Part of a small language model's weights.
Size: 16 layers, MLP 448 SwiGLU.
Architecture: RMSNorm before each block, rotary positions, no biases in attention or MLP, untied embeddings.
Training: 87M tokens, 3762 steps.
MLP neurons of a small language model. Each row is named by its layer, matrix (gate and up: input weights; down: output weights) and neuron, and shows model dimensions 64-159. Each number is 500 + 50 x the weight over its row's rms, rounded and kept within 0 to 999. Numbers have three digits each. A neuron's up and down rows have the sign that makes its largest values positive.
After each neuron's rows, "fires after" lists the tokens most often just before its 100 highest values on Wikipedia text that the model never trained on; "fires on" lists the tokens most often at its 100 highest values on Wikipedia text that the model never trained on. A number after a token or word is its count.

L6.gate115:454430477513477439477549476429524554547540503587493447487483569568523526454581574549498547571432351408572427443592572506520468523548493455395531522534534558505546489492524410485475439562381503355459465554527502458490454529499463521490495509504516514604478500526506513584508542493539429524
L6.up115:511431446426527490505526453457472513573450500531476485426449538564493384465528525568464497526484456479626438407581564527532506475536503525451469555532582505474533543471517426555514397484430443411504504540562559442519458523485449458507404462430540578555560471512506498560511408439508439444
L6.down115:523461533501466522594536545432515481448568443508498483520458556421465501556434468434566474463577593436521534398466500531467538506555600490538521490474504516493570486491526538359449506470531522494536574524454434611463507498528439488508583466515461516495611558454529573478373427549480665489
fires after: " K" 15, " T" 9, " J" 8, " D" 7, " G" 7, " A" 6
fires on: "ing" 27, "im" 22, "ab" 10, "sh" 8, "." 7, "am" 5

L4.gate179:540475656562595412475498562419488473550473551550596485474573493471554513498428522520443553508508530529607554475530507452505463512534435493558544548472536450461464504598487442539515525518458477489439507526517513462488468455540539541457528579591429432522460521417558569441455440417562450495
L4.up179:520481532615453433504560568475441478449478500549581483538564479535581555561509524490389439538421543552545513422477529424476519493547456545448443566446553375512517546553514375532447529567509463542456397572395486446484470470496509474507502471473464443513507527458523557506485455511502441489
L4.down179:464549459523366500497604547513460516421573487526555515510552531442519550489498487486400504532368480501476475376438549461508535476538473515430495546478549394420496586486528481472514541539542604510536490469384438501448597486429499529590499445464476449457642544528545484456526526502503470434
fires after: " (" 67, " $" 11, " D" 5
fires on: "19" 24, "6" 20, "18" 15, "9" 12, "8" 10, "ist" 9

L12.gate314:462533536428514493477483459576487424475478380538510496369407455533458544450516564473417510453514543433501421601570531527460463465566537447545508443610514509519595547522452491480474459537460502463443443480562523515440476546478539522484524496464477550528432559493512499499561491526546509462
L12.up314:442523388557549490470493439559464427481514533483538555536461525610500466482421513558561605534442428544440528491422485518419483519537626492445466424564560577457485482496475545500472545463388551424513510471570498574514487476346541539548449541496529509511470462492432514526515478461464483531
L12.down314:561494500470496565417574487482558442487508595490469496521496493476598595492475545412440514485463565527571509547421537469612573556512585567578501513473501531507563494513470425576507626515489485446499568535482559515456560453516480504483488533448529535491525496459553488598404537542538518646
fires after: "ol" 23, "st" 11, "el" 8, "c" 7, "th" 4
fires on: "e" 23, "ar" 14, "m" 13, "d" 8, "ix" 5, "ele" 4

L5.gate422:511503599501498515479490451538483507462588461453427515617551526536474499482444491499485506451521531486545514527467405509355514532507442559488522530429489518440474514435481456537495495561488517473564506524570539497452403482497497551486376400459476466457450445547542399415555541466505530527
L5.up422:544437599496517438570513570446500519521538499482483549563484450545529501512452503546494539451618521485617453515530470575494568527534494507469531531468452443386420525441634466545583488496442554503451588486473463517404408451484517504558518497463536513519457462550486426456564531497427524528
L5.down422:453533520526403500522544393424492453452534511557504442486520525496493536606384535390522507501578519442574457520444451511427467475540538527523431434525437528489519431564510500496521500448538572552513466471512501553595562459570493529468512624506501516500440448456477569447494553562511503492
fires after: "." 23, " D" 10, "ollow" 9, " W" 9, " us" 6, "D" 6
fires on: "ing" 37, "uring" 16, " As" 10, " For" 9, "ith" 8, "hen" 5

L4.gate350:530443496503591464550527477461463502497440486530452524558474557599510506509494430539507420542518532540526411449536471478583450553556463433479485441545493472456532429575528447505534529551479413624457520484474530511493450491504406505475548590471448476391500532448467494426479484540461514444
L4.up350:515457444597484559506587520503546447483433456530508518494623461565512547448548487425422465492521503520502533433446524534406512529568479509488470560486552394574594492575445456540505495530420407518491555531518408519467530527494577533489535506498464451483515546623540540456412461472540563592
L4.down350:480539407504436567449566667590441512460460466525564529464586474483550588424506530516481470535473483525489526455489483618483471526522450589511457588494507434587528538575466498560529476549447471513514506520526395527567500486556551526525478534527485502430550502540500520400415523469521566516
fires after: " B" 13, " L" 9, " H" 9, " m" 8, " S" 8, " r" 6
fires on: "us" 48, "u" 46

L4.gate111:490418466462461472521464504520441456521451497523410399569469560471528472560572445437476502481419483512490511491478491457425470517500473520516546489554478450469472470649479479499453528502459422544532464541480619501444446475583418534540512429586411499524461499490525508508488470502530498481
L4.up111:502476493495542475502550601562438511544465491499448477445400529534534409513518453468470477474472416516516577454494543484535542534524492470553474389521418477554504552608412516472486547548502566532484452492592514412467480487628426465427400448569456390424480474446550540478578460503550449476
L4.down111:527551504444378527485435490478519476559565453486453414429498419553551453472475470475497499472476394515510527507556475430587445554432443478485576438586461489476456528482484446479432597520507430421563459459557555578433519459464520480474557487443428465468570431395604384472536532480495525534
fires after: " f" 26, " t" 16, " g" 12, " d" 10, " p" 8, " b" 5
fires on: "urn" 16, "oc" 13, "ate" 11, "row" 11, "ell" 10, "unn" 9

L4.gate221:410536493500522489485535529455438503402544520471485522465479475585503535420448559525537493481515560438609409525552554510517602474541454569510549500470553521468544558516595475493516514558538492458522521480480455416512498506588504535532460554515499468519525536520426530536414524412474442650
L4.up221:522452425491511522555492438457476492529617517524476548487530621517517525484499612547488511457564541456578497530502461493391530424590483545574578558557487536514593482469501490554474476446487420570451471459543504468486541546485468397478497480483447484485498443502547539515468510479475481558
L4.down221:556608459478529429500583535509506529451524578539521484472605438479508531498484633552488460478548545501580482523550510516501537582488544450434553567488462543512511500545464448438537451457508445486595479498493493414470530558515471533592553528502542507453544512548510511481485458364462494504
fires after: " I" 20, "A" 14, " O" 14, " A" 9, "U" 6
fires on: "n" 28, "b" 17, "m" 15, "f" 14, "l" 12, "mer" 8

L6.gate418:491500454505528537489505542502427491496507497549525563544596547544509445439474579560455514508525457523562518567458514521377443473504483474485522475500513492502506536503551618540500551482522615500422578523586557461566421490506418424553526483520563533475427559437417433512658481532452438488
L6.up418:523515526620454558494534465391388570589520524529459525510466546501499489539530427462533616511482488555403484504464441486499547448519418470517556470515460490449503458496542570630370589553556556493437542487453456455498537518475474542470620471464498427518401596484565503511506563597484516562
L6.down418:550514557513453489544488475556440599490561571535548488496495552508558498597458442465558465511435494628405538470459565493468502441589487470469634423535515474414450486512481560567530490493630509421450502444427467482445518501565477498493591470539464567501489548400468554526518451505536484489
fires after: "." 66, "7" 4, "8" 4, "0" 4
fires on: "6" 22, " |" 15, "7" 13, "5" 11, "4" 8, "1" 8

L4.gate217:513418546466538481516467414488514482480398549533552504399478496459451457424544486563540532422514464485556484535470513500489626532546508530431524432466557481524527514475535544461539429575508472465510446491439566477468567488494522458519526532530543486479435549405534473509490483490516475520
L4.up217:572470557500462495543431387409483464422511556464460553484451509506398475404454520543539578547494515542513514417577572554478502507555450499432545525523489502536503531491469412416482391534432589419456476425507546537463466469473535559461561612464572573499504511555498536517467448518521509430
L4.down217:495572480468516540470487483395526529521462566477504496511484478380530496429481457536461557475539558406513534543568516546482478558510601501552534542522520486454504498475476544389499502617483476431515485469459481575399475481460551482577481456415465529562507629530415542640548477439447411474
fires after: "S" 20, " S" 14, " U" 8, " M" 6, "a" 6, "cl" 5
fires on: "." 38, "ing" 27, "ed" 14, "her" 7, "all" 5

L5.gate320:452471424480404463417521528537521475518475474545542596540439591502555466563625490535538410529467431472523616456444416475521448384551421378475465416489465543522472519521500434491560570486496445509524514520495490440468423409648446475488526435533433463558471557429555501476527512632591455482
L5.up320:415498533509448487492475533560450477567392405478554496482440529603529407564564497498516476511498565487486585470447440479455497414429409562532470436431424489477498537548428500490494532528502484453472557425508496557425365495526452495473537448570529497555555443502636488516523458511589499493
L5.down320:462562509533487431488509521438475512532480505464487504449500558507485374497499566612506470479608535539409433598472461433512472417435452433440562437445492502466580573508489463435440510539565563480593496385433531594517429498553525590546531466452509472468615495504510504507514455447427506514
fires after: " p" 23, " w" 11, " t" 11, " d" 10, " F" 9
fires on: "est" 58, "ast" 8, "s" 4, "urch" 4

L6.gate46:421463508482572471466514505416475492588432542496434498515571539388635516486469439488489432429521563523497558539494418496477560453437428423471536546476491514432470470501482524560477434519511501555483527592421521490513505473501528565569455430517466463538487555590592541524474500512525477469
L6.up46:435502535496518475429582520436454485570481458457414491546532483373510493459527345583454444483497504590494541532554472530493539518566451463459548563541464528542502482472514483550468446511504499530551530564443547564557525486458497495518427360444468498548478654546584525424471474475457482555
L6.down46:483546461452511457484543497489503468544511516502434512495504511484451439525544528480391405594399541553515493473558475482588480516557474487492583515469490581539537530480443482481443482495538611491535556454488559580469488559480522446375348486424570468513488517489496504495595532478508484560
fires after: "\n" 22, "B" 20, " B" 9, ")" 8, "P" 7
fires on: " is" 26, "P" 22, "ro" 13, "orn" 8, "i" 6, "own" 5

L5.gate98:490516487424454570545477495507493509479518426524397450531502511438504507557403518505468519569409432498454480502473458436521493513547470534457533429417436547483592520510543489594499466486524635484466551534560523481541560516452523531464395443493485496541560463459517480500588511580447494549
L5.up98:526443488516551535428560481532475496511531453499481557498540559542518509476447521484435560497497543513516512559416430443535553477559499564491548427482497477533525474530465473541490545383589516545512490527465547494626452459459510458573562527395458512547488537426482381459474458463520574529
L5.down98:564426513476521493587522577612478517433553629561549510441434515493484468445554557466469538520458401466527601538555528455478533516590476513547532454484569478431508529485576629476472495561457510410478558469474535580458504533454527467503467550488472508511572528562479559478504457550511433485
fires after: "." 48, "x" 12, "8" 9, "7" 7, "9" 5, "0" 4
fires on: "1" 15, "im" 14, "3" 10, "0" 9, "4" 8, "2" 8

L4.gate117:436558544522473490476565428488466431446383469501522520425510545483559525527485458506470600468429502482540488605431495531443473467557483505460547504483609539549495512490573451539593458504539477333548435601483575500490519457525475389404497473506486536528383465473489541463480510508501546585
L4.up117:474458545471479481471521477403372391504478526491535606372534517482500465393475445490469565407476523455502496464484534525531643475579469528499553432468601495576549521497511451422586403480504505442507501453492542516507521511469500467533532528563553505490481508512481449588483559483466548501
L4.down117:557532479493552585510526465466510499402469484559459460503423507523542478530539461580545593544450451459386509570473393465444434492486475404503516545450572555507502510503512531628483480564529586483502429538509522518490505547469537541440540505485477394491507445414542547518469495544462477585
fires after: "S" 24, " S" 12, " U" 12, " C" 11, " M" 10, " R" 7
fires on: "." 81, "S" 9, "US" 7

L6.gate116:501456485568499460537515493436530484475494514501503540583521497513523497504476497447570479436482566507546465501521485518557433430578394469589468475502479571480511556478541358539452534485490445533570424475597464489469500499513517758590467512483474458570417401587479461429488542491492511562
L6.up116:495465517551516426460530405499446432483422532489482556549467520479468489488354536514574435393526478541513489500484475606416512496549381594518454475458595446513455473539502471550504541565451546510474449456491489502506571450564563559500480436521544552473425446584415500503571477551471480513
L6.down116:442461536531407421454514407470522514457477565465465522531478444518527509556356537514521434449553559410496491409504513565519458485581491610483447495487470459504474555451453470466503506441541487483518454533471528561562535390525409497534489516493516517456478387554555462388457514549517529529
fires after: "\n" 53, " D" 10, "D" 9, "." 9, "et" 6
fires on: "In" 56, "uring" 19, "ween" 6, " In" 6

L5.gate224:494528508509516509563582493455507445527524457503456467366506442530544508506501445526481533473489483528496473498420460598533476403449548506559463530452506403497413423433481461541451382453429458561473542613512506533540458454509606500465475487437430606491556441534513462533496432438454550494
L5.up224:517532514515578479606484587536460517517462529552456550574512490496446474511403427524534434545489588532497511549608445480520405523503456427472459628447473584461529490537448509498502547465503555483457497503522487401465485546522469521491552486489510483576388564542459512461540539483442464441
L5.down224:486440462594536515492549501444505480487541497523538454533492474486509401465454455523458455508415565488526465585569573585500524470443505589468463484506476577493525450531507560456443472479473485472472514516474502490557484463487494521469458574452544524460499510552431466409454658491497369520
fires after: "\n" 34, " (" 29, "-" 11, " \"" 8, "\"" 4
fires on: "E" 56, "B" 35, " Ro" 4

L13.gate144:563603453487449479536656640498518535502485477521510455481526461526532425519539528479414464542554483522491396572457459499551467563425484436503464512388568461587480364504519457527437548468478532487466471596445444479506544483388546447533522533428452511480512489562468529486531481476416529479
L13.up144:475385521422441471469499581531502490464553455485479590425511483471393495506520533475573449478441522549479454514562500510496416458478454477402539523390522507532463529528476516516543505598512524600442516542458503542486509591445485536578574463508454474527429478427572510481513429410512450504
L13.down144:532478480528495552508586468567476494494422478568594434496527516516632488495458549468619574559464482530533547394435439527398491453488545604550521415505536482596518531491434518535463435467470454472483546551509579469542505459544484587503473516539527401498496528438448535536535479479553522457
fires after: "\n" 70
fires on: "|" 69, " inv" 4

L5.gate11:433441527496462484416499511596436523572598449479475454584461564536485645476457438485374467495527492520596500508560443449537442478514500471522573473473505473466525418522471562586479512498569478554543524506568540476505486553535533443516431500476515465493470507496570505504532543463513510489
L5.up11:546488451507569542447553502540448490573542470478521508486395447513562485504551480450460578572538513431414425497562516489431458466511433473518462424508512558418516515533495416470550559477514458522520561549446495466530611532509556524461558490509597439499482410476531498463507508486534543419
L5.down11:497491451465501573566557548575479450486487532518532521517532489571576563471540563557539621493434544610495480579494606477461537536543449591495543501510532558479535499468568533559507452482472465546520477479383522583521531455579498433426607487510538518577458545503419475528543467511526527476
fires after: "\n" 37, " (" 10, " re" 6
fires on: "==" 37, "n" 26, "e" 11, "fer" 9, "us" 5

L9.gate7:473510488499496472411620527486482495561441568443440504531550461520527580470507513523481563466534580494657566521519515529513479487394540560476531548509560432415477380539459504561492477493450477466514522456503474469427497508474423508515568566461470480475614496399443527492588523543498475433
L9.up7:412451519510464472427428488484427545554446489461416542507498545438422454504512488528477513612480428464522453486456427558472560513557400449520485510527461524486584501504443554439545470480544532521470515525477411544496452546567553519510505438408515479610425532530497545446455365527431485490
L9.down7:473510586501540501532508426507560532567435513523459482507580553507595475590472448504419437526549497520430467462497520425491409496436511450499567558463488494479527546514523337487444507503482417497484483556439447533515494512600455473472488443586455479546547450440622509452640465520594476488
fires after: " T" 52, "T" 13, " P" 10, " St" 6, " De" 4
fires on: "a" 10, "enn" 9, "er" 9, "ur" 8, "us" 7, "ev" 7

L6.gate183:524511492481548471450507516581476389460488494572506542442475570467501513557549539519417362569462471539539552441536488413515384464546515407523529505501592475544509497565601591538508422542485485538539454448554484467531554464522528513519625517453513465519459477586437499455450492411587482415
L6.up183:416479536467541449466481492563445494522529493561519501495437496505606561589469479566525369567552528424506499533582458441526416495460512461475528556512621585411541491541490479473482518499414415575540487436540480539471559511467485554506491481532472504485561488452560570524461449526496540489
L6.down183:457492469510536501547540466505523606468548463446565467486554461528477572401505466498582563479512558502462483418523558582494511493506502546506509529636388458473445457538456458540518575421461505532535471506439524546480446443396540521516520500448468412560457557511479391463553490491522597464
fires after: "\n" 16, " (" 14, " \"" 13, " d" 10, "-" 9, " f" 7
fires on: "e" 21, "\"" 18, "a" 16, "er" 14, "i" 10, "y" 9

L4.gate196:463489608469508540481418493478478456470532421487509412355583502430504515601531523530497606489440495398468457525556506461495511449452515455441523470540511613506421530493532553417525510546453510494516439528513518478465530503550498542530541552492506595467522467600535442457531441500498502506
L4.up196:512522490531536483455539476468391535477421502536596603599580531458430552499493427544501427515462550506480457527441545462528532580612471543414497490552531490507511560482487493469523430505480444401531414484533471534397569538487442492462505458540517558598464577443576446558457550559497497464
L4.down196:542473440554458487525416472554483497594475516550437529532448538516500453415517574530463509518542554524452517507477511591493534508529518542645465549476499485424529461482432456485495477473512553458486611548508458563489349415475488485501455466466476460549509541480483537561479499522434429463
fires after: "S" 32, " S" 20, " U" 10, " L" 6, "H" 5
fires on: "." 52, "ok" 15, "-" 13, "K" 6, "ain" 5, "un" 4

L6.gate435:510467445508554490459612514491483524528406582463486516536429551585496530465511490539390384552526457523536560525532529451567504505545465471499517568551542518469438492515420447521529505538543469522542600491462510587535434483536448475475494568478559417483519470498435534439538527445481387431
L6.up435:467544460493496501483600512486514474495500510375536523624466457500541507559468424554465544484514549476550521417478491517467439504507442485484461451473518481426499569625458508482517407469499439541453447617456508486492500495567491551494514474537527555448522452537569479410451417508562488490
L6.down435:484546490411452469511437500524462489500523583509549511508461440481490459533451464441548520532597446557467407462479467493500366503535525525429411461479388422491457495493497604536577455475512534493520519501449428445547506455576547567588520534490533594424534448449611516434519497525478563524
fires after: "B" 17, " B" 10, " (" 10, "P" 7, "R" 7, "b" 6
fires on: "o" 21, "r" 20, "n" 14, "l" 12, "e" 6, "i" 6

L5.gate378:439492608544477523463524501531439553381562489396598460448541463511538493428467518398550532527475556582553452583473469606535565470465516518587528577436630539556600536541454503469534537510571436372477483442520528573493411534502491511475479460491583480438474459484423529497440486577484496421
L5.up378:481455584461461574433561407495450479434455519469513433419535449497545452460426425493459455487559565423583516501481471556501537472497582577536487625433588478562523529510417518412519449490484405506409493502536475528512501530463465526505447437540508539524534504483413543536438514607464554575
L5.down378:451479483569508480520569476466509558639472564542482476507453562523463523476521556550453397481519491444424557608476486425546615541490521557517457548502499485431451595571506525515471535448484541525384494516504541566495438438525558496515503509515516519497487462417536579476610479582507487533
fires after: " U" 21, "S" 19, " No" 14, " M" 9, " V" 5
fires on: "." 87, "m" 5

L12.gate427:426468420488540573518505531488404555560489508528534539517438491489566556519493535497560527451528545425577578524552522501405579443434451483605549497521494577516525524477494470527511539469539440537521455523483465497477469417442521525542482463519636478515527545498435519523524501561484544469
L12.up427:498433499514523581594466488468392547436560552461518531502496467602525526476544514434589561413530516491516494528434443485519538578470541514463498467525549564543504458503556431495504625511493470545563508465517537520467519446551510483564494495486486457400477684529483495502538623574542473551
L12.down427:525537573590467463544505464495550422486515535502432500512498515492453385477530462489446446530457437506545499467394412460482522504514489506527508476386460427594537432512431524529493499516454469505392475459488548586475429504557530440582535403453463512505467485553511440473486593449517625511
fires after: " the" 48, " a" 7, " The" 5
fires on: " B" 35, " U" 16, " F" 7, "ime" 4, " A" 4

L9.gate265:518516492407564467541538490528560525493520548476539484508446489601562604533438500514472392523544569428496491622554515507446467498491490482515491561578546446556387456508502497516500569411495569539523511523488521545533547462421422554470489568477534473531404482515462397569492477517510462533
L9.up265:505465429543541532550536388516447450517488493578584416531444512523532483599409531590492434508506599492485380478522483481415533510459489548456468467587525462576535422431510513502463426569518431577491594506516401553482467433508475535456558483460483562569471523575504472432566425468537520528
L9.down265:519417597523544429497527538527537462544489559456475434500519434498532455519471448540469467522540420508546501503564508517499537539420523489536436472513452467510488398505451451477478489500587559580428458473553442496612531496483396479423567515388524548546421517591617537448564533578430487504
fires after: "." 58, "A" 5, "," 5, "W" 4, " and" 4, " W" 4
fires on: " In" 40, " As" 12, "ith" 8, " Ad" 7, " as" 7, " Des" 6

L7.gate54:599514641511551539503473431466480515427426540459484512528568502574525649501375443491515479454508507488550404528522505559585505495493520463597467472519563419484490515627514465485441502467555458446479514527498590536438463575483550463485595491539514527575478525463435504451539476488530483377
L7.up54:565472575562491432472489429465480497459524544531439519401486442450483540580521416478476481467482500517507405472476406548439458493437480529541512424598478475441534552587527409432439474508504397470569514503539446533493479483421527450460569500544497486528480542546459529366455450513524488470
L7.down54:469504503454450538496420515432420451518567538363538532495499461535470516475531499596543529459455523478515390529482494452587460599510537634460498498580480448474445486487498560470448597556478440389571455466541451443506560563492538565546393515542509583504580582464479478518498501438494509367
fires after: " (" 71, " c" 4
fires on: "19" 23, "un" 17, "18" 15, "1" 10, "2" 8, "A" 8

L5.gate8:411497480471433477571596499429573570536480513496529459525454529531558572533502469522506454490482511551618567502453450514545516559534436529560531479497494445504475525607501468527511469481529482500468562470413485580485443636533459483465524446507551448482443524461439524539506497583470407493
L5.up8:470497434556493463558541571432635525572523435479526554605533581443577511541426519543441497436511470530514526471526458505463394455549526490538523488521435479472462449518454465478475560493489509515533521500508504607465449512510476388568441486533517471592406531531478541517569495495672448393
L5.down8:562539473495460488512373483490580513441530477463485392483547410390577461503514513532411527535516506447480580451513590401508407485430528397433484458476476492468476449492461534411492491505486494551512507479455577541382568391498544524559429454582548462505455443496592577563506586446491516465
fires after: " (" 53, " f" 9, " \"" 6, " St" 4
fires on: "ew" 31, "r" 12, "p" 8, "b" 7, "l" 6

L8.gate77:506510547438555426581487525532435554403424563512600499513442449452531502504412449597526494438548594509518500525547577597423561491438452470513506458508448511558493505521601447506493445459478501526493438555531516524508566482452637453500531494463485469458488575420452529532566550599583515489
L8.up77:530467510605512493516473368461500564450485571590503596535531539483496461481461495531587479519523495502528489455492458471418512441475493604413580471596497535535586482532532490501480449577566554419557515511555591511500492457542482492494487422514500518520512618488494508464578513478509548516
L8.down77:462533503456409567346525502491507424511540483447529434462587441517510450504580485464494469489545539521478534529430416450605386562587521410519478472503514542484505513427494502441556524517427546451429500529538616507432564548565496537492510463584522549529442429502561494545454493407426532572
fires after: " the" 78, " The" 7, " a" 4
fires on: " U" 19, " New" 9, " school" 8, " Year" 8, " sub" 6

L5.gate392:434499531500553547486475447465401570457508433558515569463549471477522557450507506577436507567493499554571480470574449655491521525531576426526470512530486423542501485498494474485533373506546512491431560457530477525489467406486486478497528478487505451480439461501493515591475537420587471474
L5.up392:425496565477546467480529517442538603516441482443463450441521454571472490523455447526459457433516503533550454473622577562563476592555501432486550479500558482521540476435499511504487446480381488502454457522461454421492450507492552477526465545548536459508526477436389541623526439477531506527
L5.down392:440550553548569526497497509404466593525457451533467411481473416484478536509559503540515483517461525526507440498589439645577371575551577491507499396466557457578500503555448467490450464477458469499478516508446494453515400468518626455452469535540490476454538556474482521625504479471396486577
fires after: "\n" 34, " U" 13, "S" 8, " d" 5, "I" 4, "s" 4
fires on: "." 40, "\n" 34, "'" 23

L8.gate130:430527507477620420523468415436485526554573518468520439371441511523462457502539582497537514480522438473536409515560520534524539549490508602529452514467531493465515578474548520541483455522421498471501416450471547462482495442426467630577438509457454552450592483437493492489498491531530469582
L8.up130:440549493557586512494512391555396502520541408441484403582490571540512588489509596553609473577449435508509465540459551554510483479529499514539581497490506435405539479472545483579453580526472437567490463434458522446497531591497508587476455519545495564509505525471501490431476459490568487523
L8.down130:528548516454473550434538541522531536416492434501465501477504522465500463530447397519442541516478499467414503529557556431551579457356517526420466554459456511480509509443439417468498583450515489369560492445505430516504510465494459556519590425436596491454586524495427523534487575446536475524
fires after: " I" 26, " U" 14, "A" 13, "U" 8, " O" 7, "I" 5
fires on: "m" 25, "f" 11, "n" 10, "d" 9, "g" 8

L6.gate7:508474564506393514457568522589414474507525535531518488528466520548544494552495439502468500599520443488576477525563528554489404414506511556586496431545496475459497474499521433564553596479550545381515579558519473491508589507525462489495471510466531446434390492408457402492567443503486427455
L6.up7:450427371503516578541445455513481500485559470538501514463456469546525435532536525506496436588427579511558528494551568528518441480394442586513446437514558428431563543572487587614475567491550516482516494586523465484556523592531480476542435511525649476505559564376510430501517457468484423457
L6.down7:506431433505528524546499486513519562514504565494475480544441522455508586503617530495535452510348454560592506374594490479483618567479550483432474529522505511431619487531536586454430431495406521513481485462464550558521576450440513524548586500477530450501527498469441602495479505490556473510
fires after: " s" 28, "og" 11, " acc" 6, " (" 6
fires on: "n" 38, "l" 11, "om" 9, "us" 7, "or" 7, "our" 6

L5.gate45:511468511538528465471524527488475473527495500420572518468491489503511471417547569523470436501415499508601441536540499434461464456447512574423487515458593493522513450477499534587544474461393468516469400512540490373451512566530384492395489489516537496517455453413605519549504421476495448446
L5.up45:509533489409424504499519520455455449573436577428463509501482547505627450597448554468486473581518490536551530513516406503531565428459387558559526517464443543415509485509477481454499552537546479479452540512449463522526497488510538572568565510403435517449529512534394454426479524518420453441
L5.down45:440503459417536512401498527528460517580492585471509501538519545418504511500430528569511555543580558542523517437519457547469508549498443531644388557513512501479433487565555476507462540547527508474528455469456540498488490485564467559484466509424530473523447485575482509470567454518380437397
fires after: "oc" 13, " p" 11, " T" 10, "u" 9, " P" 8
fires on: "us" 41, "er" 18, "it" 16, "or" 12, "is" 7

L6.gate142:537643410511581507505510458498502494542530430525482589500481523439452579557523519470458403448599522506501489427457463393497515467454435491465383444500522446549465480532413503597511542436524525509544546466424570530495515443486454505588490440535446498463438459483583521496434527474512574455
L6.up142:505504510506542364422552666419452503475483474497477465556477519481435465580592460536468371575458504472494533533536512456551518482442397551462591484473497459540529380520474502470557464491526555572457477454441484520487483538458539518520514457558468496514506444445495549536435522521491633610
L6.down142:439506478544489400527430521543540451489446477493486471483498464487499495564413506449627436438524528468491494470451532463463494456481601477495497523497501473489477523442509472453437479428521585488418467521527459655555525536536433510509539496499357561583460484524498549462435459515387534454
fires after: " f" 15, " B" 14, "b" 12, "B" 8, " se" 7, " Le" 7
fires on: "e" 52, "ol" 12, "il" 8, "ib" 5, "u" 5, "i" 5

L9.gate382:454527520510483421441554512505501527527520385505467593490508519443493503366420567483569586569521425429597512571498463484520486406406486484558536509475569586515576474538489440493619479468460477461602502571581482542490472485530479437505543550440447407511454406487602432493538492511562468466
L9.up382:532416534490498595506473452524441561432483529516565465450444507496504454442545444494401473577542513477497613515504571496610422421477439526474418438509560405547587510498552514504423523471493505535624520475554481562467451554570468506545519540571592520468593540487529517500456461441523429464
L9.down382:555518495526381500502521494568491510593502486426579482532507563500536556500519537499533505594509552578524492585563547558483497438488481532512514476463547405523417510453515516520419444521491539457500449551475554556502489460466474585492505548444495535469438437508439486478487499536487520429
fires after: " f" 19, " F" 12, " w" 12, " W" 8, " st" 7
fires on: "est" 26, "ra" 13, "re" 7, " to" 7, "ab" 6

L10.gate163:460594511497624523538639463492515465429462559513474504502513519478501495490489536540502562478568491558434476539517529455552589520463521519479469448526518442537511483562470507477537479451524495598513456562479461583509412511533438465483436568566507475508470503545487612435476511422447503481
L10.up163:491473370471589480599571387619508445447555473631438410586514425635585582518409537499467505571534532494497441531424501461525515461539494520517501421567475450470451504568531522526547480500525482538505478547446542474510501502529483492439505511554511502514508512507423463469543532489446512540
L10.down163:558587465472569377525474462549536454462580424455549478451432423514485510455506503501476562534493433379549458398493445491565457506497555508564498549503533448456534537515510535554455518533469501404478586444514432590445460507489528462592475508567464539471492460474510433562520447548542475498
fires after: "," 35, " N" 8, " n" 6, ";" 5, "N" 5
fires on: " and" 48, "ov" 6, "d" 5, "ic" 5, "otes" 5

L6.gate314:363545516561477469487542570486551467439528535472485434449522442448476498550533606498563493452554473444551576467563508482530553471498464462558458486476548542574454443438481559593520493474477540567543473477546520494528442588542545617502542439578484505508637495481455530413445587507449497524
L6.up314:522545497477581594464538429535519477532584467447402577499551452408471575522516507455508530453525537498412503530517453456484463471561545495494529472461413516482552505471475509475447492563524482441514489426423435472557450485545529513535474521539478471565612503588478496500453550502403505563
L6.down314:553513483504498582548507455460532531475586452459400596497436527498456500444482457460493495491437553455409496451456444445591454504531540478484488564397368482448520599431487560397540444520479479400415514494460521555490443519488469453515546414479397494479574499566459525543457562506408482443
fires after: "h" 11, " l" 9, " first" 8, " second" 8, " h" 7, " third" 7
fires on: "ab" 24, " place" 23, "in" 9, "ef" 7

L9.gate322:531547419517635528516527538410553494541447417480502464473471482522521525554468440456459520522585570466501539509476473460519435520496384442495497441515554478493493403545558445418558434465444428623478602474488577445538483483526436515413463564488519530476476417577626579541436547485537506584
L9.up322:534475470523509490515538524528417458450514463463500474533451567479633470467457527542471514510600576546586578512455524480563485439442539468512493451487503501416558427458548428555541419400403509625513561517445533485476460527474460523556575518402511491555556532515561473498527499496564530546
L9.down322:477527492521467403553510507543517488538540487401475427464549528413523453515515483484573526491569456559620472510530513553360466536431480462422449504469582505515431480515529554500409444490461482662441549483532502445507457445450507415474411541442500479455402497561497451428547477433388481489
fires after: "B" 20, " B" 10, "b" 9, " b" 7, " v" 7, "F" 6
fires on: "i" 10, "ow" 10, "ri" 10, "he" 8, "or" 8, "er" 8